Part of a small language model's weights: vocabulary 16384, untied embeddings.
MLP neurons of a small language model. Each row is named by its layer, matrix (gate and up: input weights) and neuron, and shows model dimensions 384-639. Each number is 128 + 32 x the weight over its row's rms, rounded and kept within 0 to 255. Numbers have three digits each. A neuron's up and down rows have the sign that makes its largest values positive.
After each neuron's rows, "fires after" lists the tokens most often just before its 100 highest values on Wikipedia text that the model never trained on.

L3.gate2681:157114168122076189123162157130125112091047165138146092121170074141114136116059137168130141127110143099121062152109132106131106127152138150132115081099116151156102043126096110133130126167072166180121109148115087108136181139184134101068103132113133158129200139109172104117161113089082160163082143069125151164103164119150121094110159099083073086175113184161096140167124185126177145123107099115150212056133139184117179140129102123128130143082155137022122143126151168149107103069073083138152130188156071146090184126110135140128106043090177085109169130119176136150100182105099124143112159084166126103078173097159119105130123167159122133108190133080200133083121132069158122114145079089117161120140184178141144061095098122183136193153138143149109071209123175192105076161076079
L3.up2681:167177131128120167093095120122093110111104159129152124138097106140149114082109101113092139138098176145112104188082134087120131094211168103122106084132106145159120062175151102127159099132106177124134167146137109127121102129182088136087126155129107128201157172109094106117141136094088108101065075122159117119166100128140166119128124143072140115142091089148104112184103118120177116146085078103158169066145126100131164135172113141138106119115193138045153142106126138152088133097116164141100174137166144155093176166117113109145120050086165129108124149123190147117097181157092127104163171047144134110094106129134158115171146142160134142135122116058209149141095154113123124110119090168147099133132145092079105063154091162139153135124118164147133112171145153150086087183126113
fires after: " 0", " 1", " 2", " 3"

L3.gate1241:133142102182157080082119192125125108138138164156173108110173133125209119095128149109168140167101173173111064161074108104099186058147151152138127091165148112123092152118166141190156175108119158161110090175121146105102061111129170174130104103146131160107108121149141172134100115163142175044183134167132129146105163165182137111107130096117115115098121124124108127154087183155131222161147144139169069125082087126071162099122125145083132051159091119158132163100143109135126219111085097167132102180166223195126148123101087105174150154171081119151157132164149119074083137106124189127131127063153141124117116146176146122121179154033129134144130108115150168130173187136111032131154166191127104148160133161152132165116135087185124126066136135128111116132169156123100137082136130
L3.up1241:113131073109129083145135091129095073161136159117119119132141116144088177176109115138148163149096187144149084158167153197153232159171160153158142114098113092116135137136177120121101115181103132118089127194152087139079072180088071192105071142194151159126208115126193134113122101156103178154189118086115123177144090153098098116133166146152155112111120060149136156134060167124148150139172132214124076072069138124100172094142152131105129116139155138152192166107133108118107123191125159142086097168123137147125141150135126112128136176095105152145128112203150089120160080150146110111154086126109131135088114127145187115112122147076192195154159111100164128100138160148160081095173164153153088124123113141168132161114196145129134138117104096163155075144173143052144129086139142
fires after: "-", " \"", " (", "{", " the"

L3.gate868:060116162147097151118083125151195124098141191118115173143118129131142106105107113168126073098178172099113117145113058143109202078145122185133129139123089156103090083131130082134106169126142159117103124078104120099095107144119142125120095143168139131150115103105122143123162139150192156141162120170194128098092172113150082121159121080168137112131094106083095076176150154124112115144154116130086127075150139147122127083135133095097113132177186127101184150110143147139162104138097093146153183090149188137084142127135110134122102174122099100111143189166119142122142090085125148124152077088185131149115146120190111178126151186116186124102105116111107120091219138171138055148172154146101103111170132160162138198067128159157127129140114128150120140069149118114070085052110139
L3.up868:149087074195145114139104087107137101114104143107083174109085124103146086106098106131117111111107157124123150176106070165136128103089119139210161037099114099145116095128145150097101083099136138130109185092064167110065134167143178181079136133148179147072072115110107136169146151126192140186161137146102091098153150085146073154131128092163109111144145140127178134105132165116173104176121108100052103142181120125153138121157131129097142076155123100147164142134166119131144078196101126136150171147118125125161165133103152105163168151117091142085139125155082168137168140125132107133076160086116161080115123094138092129137208211146144062138148087121157083104144109177142120139165122174079112173077137175135141158065108163105181098150122158156123115117094107144134106129155057
fires after: " the", "\n ", "\n", " Website", "The", " sl"

L3.gate684:135119125124133139131128110139134120155082109101150116097102179086143116083152111084143121134066166084078121146159092117136143151130128107057125169158104099133164120113147110154119137185152139122102129135167147127085145082150069114108127094087105148116146041135127141139118142152127114133156102149155181130153118104122144203115198167077107110147101098104089135197144099158089135119154127108187163118089160099147160111073160227131091118207150092061167068110111116089092171111135059145122123143129117113151147103127162127112118132111119044121106098164143129148079094123158178137088203071135135115120062114137116149124121157098091186122131085143138050108119125107089140125099098125092159147176194147112117103167117085200165138176116161149115159180159125127062103112123100
L3.up684:137189074140162140122085123080159104121105206138153123149096101124070119125130099195139057121114188191109134196186173070148165131182116189146146165141130091086145112098101192138152095137129117154106125120144146154149169177145147150172131133106100123149106106087163131161090110079127143123178100063192059076116114087163107125118140093116119090101137155081060193122158112054112124150130136099105169102142086133113130124131129123140141081161124082196159107157130086109127174119087083074149155139152136127163183162099118213162133160078070173114069107142121174135156135081129102181106145105125091230096113120106116115095119127141112209115088119166149166127176088179143118151148164136124109121133078134173107081156179119112053145065045157125120193160126134122095132107149089
fires after: " 1", " 2", " 3", " 4", " 7", " 6"

L3.gate1326:138150128113102084115120112133131165176092125142105101144119144150090173159092122114145090122125128127199123079113087152092125119156183066106154066130070142144116157071118059128143114128065105152129157125145116163166160090152100091119142080121148187159092157108169108132130117174143125072123119129135160104150217120153148119128135161137100158107105125107155182201124138088121173087156141091153168132119157053143108165155083159096162090103119141192127135165095129159088105083101085111106183126123143096127113069123099180116110123160148087125147168079114123197170134134157107098173110182111097116154144106165087139123158087110100170094121150073099104191118071152128152161213106150167145167104177108059040145132154206190137068126134131088166161125138105124112146060193096
L3.up1326:145086159158136099106133127113184174155127163156121069103089158113119140153164148107099168125132125110095096158136161156202126137140179095105120106079106116102127114078124097116138113098122131126067086117104079119190153073179098150147098116122167110125055093100142076117177128113175099119098164144173223082130085172169079137108129065164179164159106088123112155178125141101189118154153106142092193115120159151140083135112169125114142080091144106117146127126097127225116149152103164175161089131142146104102138099160183216104120109168138096136120114138151168176119097144132129175141113137137126159081106117150073097157095139086094131125148104166105124150191117114103127140131133113153101138141123093134095106124090171127104188112045101213117153121123123124112105131152120
fires after: "\n", " p"

L3.gate2653:151128155135141128117147090163188121066104138113085170163112158085095166068124150165172097125138148107145094122146110096112147150117138055121143080132093105151109170183150093060114103143113122153171143130117103134125130164143181109105131124091112129127134114094148169129106176088154207065195125062095066174125149153141138113182167121116131134108157169098079175175155164112148164131129166171159153158123172131140104149179144092109101105126173145141133171123153131103170167151057128132115111114063201058087145110144085166108121110133200119078097088083142166076132147117155111152083150092127202164172175104075082113100132176094145170129167137127153084123126115053179060169122143145059138166132106166175128108089133149116088146113138096119053071079170127105088103169123082
L3.up2653:126116111181156087123115135142119096139120072155163076104135149079155154084148111123133148122136149112210138206105045163131138090146072131155110114131130076180143109119090138143133175084111132157182122102167131105085111160216082094168113104083123111063164095163142148143095098129100140162165142178136135122117100157147094119131087101123166126058170117092135014154177101141130118143117172124126094119124175181127071087142145108134097110149148135101086105090065127162135137100098078177128108124172156125182097100140171146117107152198091162114123115176150064141094145119123135144142064095178079110153120129111161119078119135121137162126040147191138148120132108124074116143062104181153115077143124103101155184089145089109120078150139125140185195163146126149143136178134099
fires after: " (", " \""

L3.gate1234:152172141109123114181128128156145086078121110112115069105128150187196104125100188079159072091070130096136091151174133078072136105119168115127099139127151118100113123138126135110131117080172160162153151091165162102117097164112155117073090092136132191162116133115131079094136130131223161098086125158147128107118127124153124117145207128146145124155179114070097170107138172109044158100123139075115107118177157147154113128082138148181119140151113144130127119153188078074105136104127116184165139152134139144168094073105164095085151148126093087131150090160065162105093190142169210123086134138135062116156160107126122141052232131132126176125153121204145145051137111143121153140120154202122210102146177105160156118075148139122111103192187153162155119179117102126107087137106180
L3.up1234:179127130091083146121084129167093087105165154200118142125137121137041150152158199124117112145124147126127195177145140074118118089116152170120073111144158161118129132123118113179096090121084140107140131094130102110185142192113118113124122137120057098054086088144098113156139116093184203123118160161148158154153075059096139113114092118176117158116215121109133133171136124113100134108150118101137160101150119113170098143128135165116152170130155156117191127157100111119107138132109113104147141148140141064112122163164178155122127111110145163121085088083074135228105133171158110096161141155063114114085186179174134051124122074083129121141128117107110100154148122097134105167101126150154164130148107102165141134171117108116144134104150190105139065112131138080096154170118146
fires after: " |", " (", "ov"

L3.gate1799:171098135138113073165116154123149148141069168087133175188138104186104095144107137146094157144115170122165088185080084165124179178119121079164132070207143122112086100104107152132147143131115102137139147178202137127112140147156107111111163111109116125171095119081096136148133079089114159073102119080123138092146176171136196096122138137093114144155129142136138106154165118126141146163162093089138150105126108146111186122152172138090116169149083160078103160141153077119153150142140084157081119119121142076154100094164126136123133159183147094127089091148038086166106117098107100187104139141116104040108153135085136134120130119145171105109105111098112122128137148072101130141127169123172122093140173143103123117163066161126131130102116118179123051132164123176140159119091181
L3.up1799:110092135145143190101160084108142147145153076114155150150097134116068118074142109165136123131171096136104121083161112109119200139111160097099131133175120146176160168092151146102143138116162184130151098108195098127164040116127122127142137091168095121136136159113096104111153169110162175067125102156164180098110085126118130166148113135157117100103104076081141113159146080158174104094119111176147133177168236139086099111164045116188108153111106132129192115137135113139102153133159139187114079101133084073105082139069161150088132121103166175130090161162158095162150158132109152168157075151123158125148139075184158175190130111167110170148154120157078120108089084109161182180133115139141113158146178133119110119133127130116091149098143124098174108098070134169102135080178137
fires after: "\n", " who", "G", " footballer"

L3.gate2624:148129166195074117106175114050136102180128138104079142090133134158103126144070137228130083091060104124133060120111116094141149102140133087134138062159082184129132121102148119091141126160109160116152125163108196073174132116142175097074178114155134164124180153152068168104108137072162152167096144093101067076151122116188150117168095185176130050121122161144144109145157106177081133121193161156149136171163119130209110148119181099130160083096110114137090120135128098128144126132094117150090155169127118110132217102116162124160157059137071136086121122148123121135161152132103098093114153125130195168110128136108118111080100091128105127118156145181162103154121054138120165139124146138061155144103108137111158156098129090112119137190148124081180132112093117139131097115107132
L3.up2624:155099155133113092124171150096184123137133128143112138097118144109138108077143107095113115120107166118082126171120073141149086117108112101154116123120186148084111160179083121103135105059130124159091138138102109116107123057126169160115082158196121142141117108088157201105136155170116156118149117119107119097185149107191144166176186126123133120124140120113118077151169155148079194093152190150094092081179126146165134156162155135098101130080157105155169072079134091126142154139160100153131140097139141198126106071085082137097093128220173062080173137111103125127134135131120116135087095137124205078115162116164046147148130125108124106132150211167128106150116120103126092152126187116143091120174104126097030142132157155099157146154145049114127109079123087089093132133098101
fires after: " to", " and"

L3.gate1428:109117173112116228094160099067155128137099081179179154138110087154073115166155089208136145152102118092113087109095189122134133163138113130139088111111079147077170144138200096163143102080154134131144154136136091129175129089167126133134143147101142091058120125106145124142144111080137121138125159111140068182154121092133074153087144147153107124115160150197173083134192090090078072156113101160151122162134098112090162123111144105098192125168147112104098164074120160161138138140124192085172104156096129100120134125106208135117092134109132093101137101124144093152135106113168159116116121168095128142091122121139157100094098173064122112109159099163116095145169107081131126130133061105152181117113091122156120095144121135159111090102101132177109129145124161126053098087074108
L3.up1428:125103154157154086089150164130168079084148108104138117152095082098167135147107157085132125146090088093135121085087106108121146139102109184107116164103136115133126146095124183148117167152139166119097094092193133096136139158138097112168087095109112106166126120063151103085143108130118178194133112154125148134132136107131162132122117114087110087161192146159067151112056105105164152163059108113111139113119148106144102066084121172159150099147134207140075119128134138121128186099100073172052127176123091107085139183128112156110180167081143121135151180123169183130162203122179046124118185133063077166121113113133107176158208145093100163128129082077114103128137127131155151117173093167159098090137086166171143074141119154075124142115105091165161160130123187163097121117107132
fires after: " G", "G", "B", " g"

L3.gate1732:123127143134095163091115087147144133148091162195140138105135117181103117094081161151119147137149178161142134095126171156140130155195167124105145133138148118208104098151102093157122094145151071109164143170114121123145129121166158133123147193155144112115121158075154149144129083112118100113166131131126122128151073108137121138158146112060110185112130158121126072157148068079135133194134087165136149063075165128114129118087157178124140103161092191093149171108134174120144112101106148096094099116128142111115156169159157157129165067143094163072171117117150102116090101092168105121105129078129121174091130159168102133112126125152142130122123122149161098165121150162117124111093147129160139074170117154172100188133141061114105161150143152159104176118162183149177152097154104
L3.up1732:111144158155163061060119157127137088157175155111173112132118134155125082118141099110136136138148121151123079141145152189131140163147165160126187081104177091113161189102081118129160110169126068151174087122167069116181092092130132127154145152166169133142086103132057153196118106182079132118119116110185132077103071101130137131146124140111149114165100145108138108204151160099171114156090137121195152112162081089106055170139091103157103144092177129124136104137107135167121121094069135147147095133127188096201127123100128096074135063098150118177132072160215127105095138106152166164090129113134112118100130105134117119127114146143153145128136105119156142132095167155151178141105143096140148112122148164113117108078188134139165120083127110183061163206140162120127105179135119
fires after: " F", " p", " J", "T", " Ju"

L3.gate506:122097111144128132095172068203174089122088120097155146092127138114147142111119109075108098126182160133130090157146126165175126168104105088092142134129142123136163151088130145073148177101142159140138106103102135121135099090182135083107138124141123153140104158126166171075094138131067176109156131126124145117140164140118123137118127078104094137099142116148080174077106135153160197094121115116160158191205150107090159124111042182117181142143088084176130119141171151095116171178083157127160159124097113122145138120169145178147161076083125127150182057115107121090147142102110178089104150110144149105152148112140082131030185124106106156104142169144191150133147141084097153155129138134135152195134174134169100136142126106122098135062115172148143067116130143113151124143137109
L3.up506:161116148162169063154125177148139142147078181157175113173171123132149159107098156136098141132145092079127137111134116130113145091165141054142101127076126126155172076127130114091148168140131168093116165128123112111134090104127144118119133113151136128169140062150085123101181154164111111124138189109153158130131108145095065144143161096130137162154129110145151167064090152103097166173071132193109102119159098109111138134177130132081120092155144139148129115147127180172127188122135079139094094110147136098113126136185166097063154146108113125151090132123182183127174183180136133153137155074102099162140174078116128105145129184156135137155092133114155149128166176180125110089171156177130073146136094094094141144100121126138118081062100124127091082120080181140190145185123129
fires after: "\n", " \"", " (", "-", ".", " '"